Part of a small language model's weights.
Size: width 384, 12 heads of 32 (6 for keys and values), MLP 1536 squared ReLU, vocabulary 5486, 33.4M parameters.
Training: a variant of Muon for these matrices, 623M tokens, 4754 steps.
MLP neurons of a small language model. Each row is named by its layer, matrix (up: input weights; down: output weights) and neuron, and shows model dimensions 128-255. Each number is 128 + 24 x the weight over its row's rms, rounded and kept within 0 to 255. Numbers have three digits each.
After each neuron's rows is what it responds to, as a language model described it from the Wikipedia text at the highest values.

L9.up566:163127129098110131115146136117113124156139145137166138108111086115188127111118142141113150118155149110134106090093114161129127120157104096154167150119135117094140113153086134131124140114143152124116119148145120149116135098203097115087141170116129109106163126170132097124127103159104118119116120126138135122161122157105093105138099178112114114107111127142133136115151128125117102100082
L9.down566:079096113117122126124103098150142120102090081110113136110135131154110127146101093105136125125112114138100153142157135140129097166139173159107105120116155141156127167106144144161119130148117123109144146105128117113132134158090171110148123095138133163135097092112137147134126131080154098130149151119144095154089140078129129151086153117130131150152125123154127119132092141160164125116184
Responds to: Inside quoted titles/speech. Word pieces and words inside quoted speech or song/book titles, especially first-person I, my, and contraction endings like 're, 's.

L2.up1395:120109137110155132148126136159135079099139129142118137119164095140086093126136104116157123100076109133131137110123126159159121094078132143127108146159146117163136125104107135116108120115100133125112139106126082141150123137131135115117123153135109127120130142106149156120127138109126120121156139111112129126104122079114155109112076117131132131097110124102126101176147105169104147168186
L2.down1395:156129142167153182125138118126101128130153160109143118128146138117104115096128152115121112106124155099114158104146103118152121130116141123109141118157154130121116131124115128123121112156105111126119099169136116176136114097146120094120128102149163111164148150117135115103147113149100165159109107129111102098119084145118140102102140104091151128135112122130083130128171122136090102163145
Responds to: Abbreviation periods, name continuations. Periods after abbreviations or initials (St. Louis, Col., John A.) and second word-pieces continuing names (H-orn-et, K-ings).

L14.up1359:117078186115081113113138127123150109122143119126109149149141091122121109151136153118137120142150112117118120129128148129083161047107149141129140109113106145116159123149111162143101187142136107139097135093116134154136149099125111149172160109091150110141138129164096126135150138122093164110112091143147148139126142106095109166087132097161132148115097141141125100103145121115126086121118
L14.down1359:101155149107162150144132117133177148080120141133114179122111092127115101147165107161136114124160096131111102122168125126121104136147142167130139144096195093139142126097157161167114137183166137133083110123102146114151173127146139125117130140107100142149124153120143145086098134114111166127111144138101152129111129168131142086088124108105163212129121124140126127128125126120157172118090
Responds to: Mid-word fragment tokens. Non-final pieces of words split into several tokens, across any topic, such as air in anti-aircraft, aval in naval, ors in horsepower.

L2.up1349:086138150104085150151159115150120082118143148120083126133100145074151116158119120187144125112126131086138115170135133110128118119103130151149125093087151128131112152155127126115123169140174119100131128173144161087159098126147130102133142101109102131100135128140118069116092118163130118092104093130106125172149133098133115178153138144110158114133103138098118154159149127114091104092110
L2.down1349:146144141112116125112127114156163161124140145128121149102117144112173171120156153137157148142146124143102128127139140113138125153119161102118086148147105112147104112124128120121144108152137155139119135146081157131161135147110145120141154130109120122163125108140136104103162129147090169119096097127138148113123152109096144060091095108140178104102103115120127096092147102143116097108103
Responds to: Wild/war pieces, time spans. Word pieces completing a short word after a split first letter, like w-ild (wildlife, wildfire), r-ain, rad-ar, plus war; also time-span nouns like years, months, hours.

L14.up1440:091153148133115103104181101115081127100172149146149102100127128101104147057147138125118114167130161098160141128120157144113141158127122161105156102151138124091138110115135154147158138159131120137113114100156121091127096097120127105158139136114144133118113119121132132147183111086192165113123126092093052123146099124132154141140104114130169162091113103124124146118134119100127131129147
L14.down1440:124117111135144148048173099102108114142131143152120115145126102149108108133054131135111138097154105143139136120085109085130132198128087119105156131118150144158161148124139115114098113119121107112151086129124070129113117165091104113157145092192110133128119131141117082130126119130151084133117133142104148140139119102130147175138135143125105119154150147130127160158113114097125155150136
Responds to: St, table pipes, institution prepositions. Three groups: the word piece st/St (St. Louis, storm, Darmstadt), pipes in sports tables, and at/from/of before universities or venues.

L2.up927:141113109173088138146158158102130114096154151105131130104130144131127103094123133128113134117113102171190127099103081111145165095162114114131134107125153109091113116131113161164176110114124104123124139135088096134082143119121118146110145132126149110123118122110143152052153123095111137132178122162147110107128111081100152138123121129132124150156170073123095126120153157119131116160099
L2.down927:125130115119127139120125158110130100103109113109172121202106142125074163099115136117146132144140150123155108167120096144120128089145106097145126109128098132148169137138120090081148115157136120142147148148120120092169120107138101159145124098131104081121155132095110134155155098149128138141115147088108149116110133119104118097153154114140119180116122126154149105120116156168132101131142
Responds to: Clause-opening subordinators. Word-final pieces or whole words that begin a subordinate or time clause (W-hen, whe-ther, Be-fore, that, when), plus commas after opening dates.

L9.up1331:157126098091134133138166140129110138135147106070087119119115132119097152128110119125144133170157146108151098135153130103106098127115109141159113168157126081153136128132134130095117142122170118111094101146132137102120139145196166146160126099139143077128172161126111153147147146157102129108139102157126131147129107141148144065109166087149170128140138152104156115113133148108102113159100
L9.down1331:141179109151121077170153117137162152146092159123115152113147157135107126145130151122085142125120098138174160137141106129105172141121117160131116122137141144126149080112146118111129105176168169096165125089108108162113099153122158152111140106172131141161116138158181107152166124113120142153134144130111128171114121136159106137117093132145112122113119162137075117109092095071189123157146
Responds to: Military unit terms. Word endings and nouns in military contexts, e.g. "ron" in Squadron, Army, "raft" in Aircraft, "ons" in Weapons; weaker on spec-table labels like Weight and Height.

L14.up1383:120112117112160122147146166084103157099111143131153129124130095142089151121123148143116128109118123104111134157122145116086149125132108114137085128161080084152138135133087125115095140103109136082121095138130155126101123090062118127123132151135138133117122129094131172149122152126050165147103110128128164146129095121120126171124105126094128133139135115139138104090116138113127162149127
L14.down1383:158125141110139166115137126132123150108116138116112126158134133134128123165139110076126119137149144152152124106162098151093112122144136127101137100148097159169126085119130137147140148153116154144102138141085114121134136092188101127097124121119105156121118156124114108122146149123125104105110135156108104120104161115093135109122177127120082070141124126101124154129116127142114134130120
Responds to: Word-completing continuation pieces. Mostly the final subword piece that finishes a split word, such as ear in spear, ees in Yankees, oice in choice, plus a few second words of set phrases (Cold War, Real Heroes).

L9.up332:136139083167092112121135146124077130107136107146131144128133124136198108109157132122126106156156137171120153109135172091124084203168103132116109140086116131112132156140117134131110120176153148175134118130122136082166134100125144103137128114130107159110127143111140121139152123143187122120134145122149105126122180112152158137103095127120147118105095117140116119100103138164134142109159
L9.down332:076107126170111151124133148098116110099126141117146127105124074140099127141070130115128140103174126146098137127141131139125147139148127162128130082175144110134102153065121102137108107115062148112099136170122173146112104156087142158092112095100096115174123127120174154131133100073164111122126127118101115142122113103126106121132164083123140111102119134119159120133118111119152099144175
Responds to: Before organization names. Function words, colons and table pipes just before an organization or institution name, like published by the, Label:, graduated from.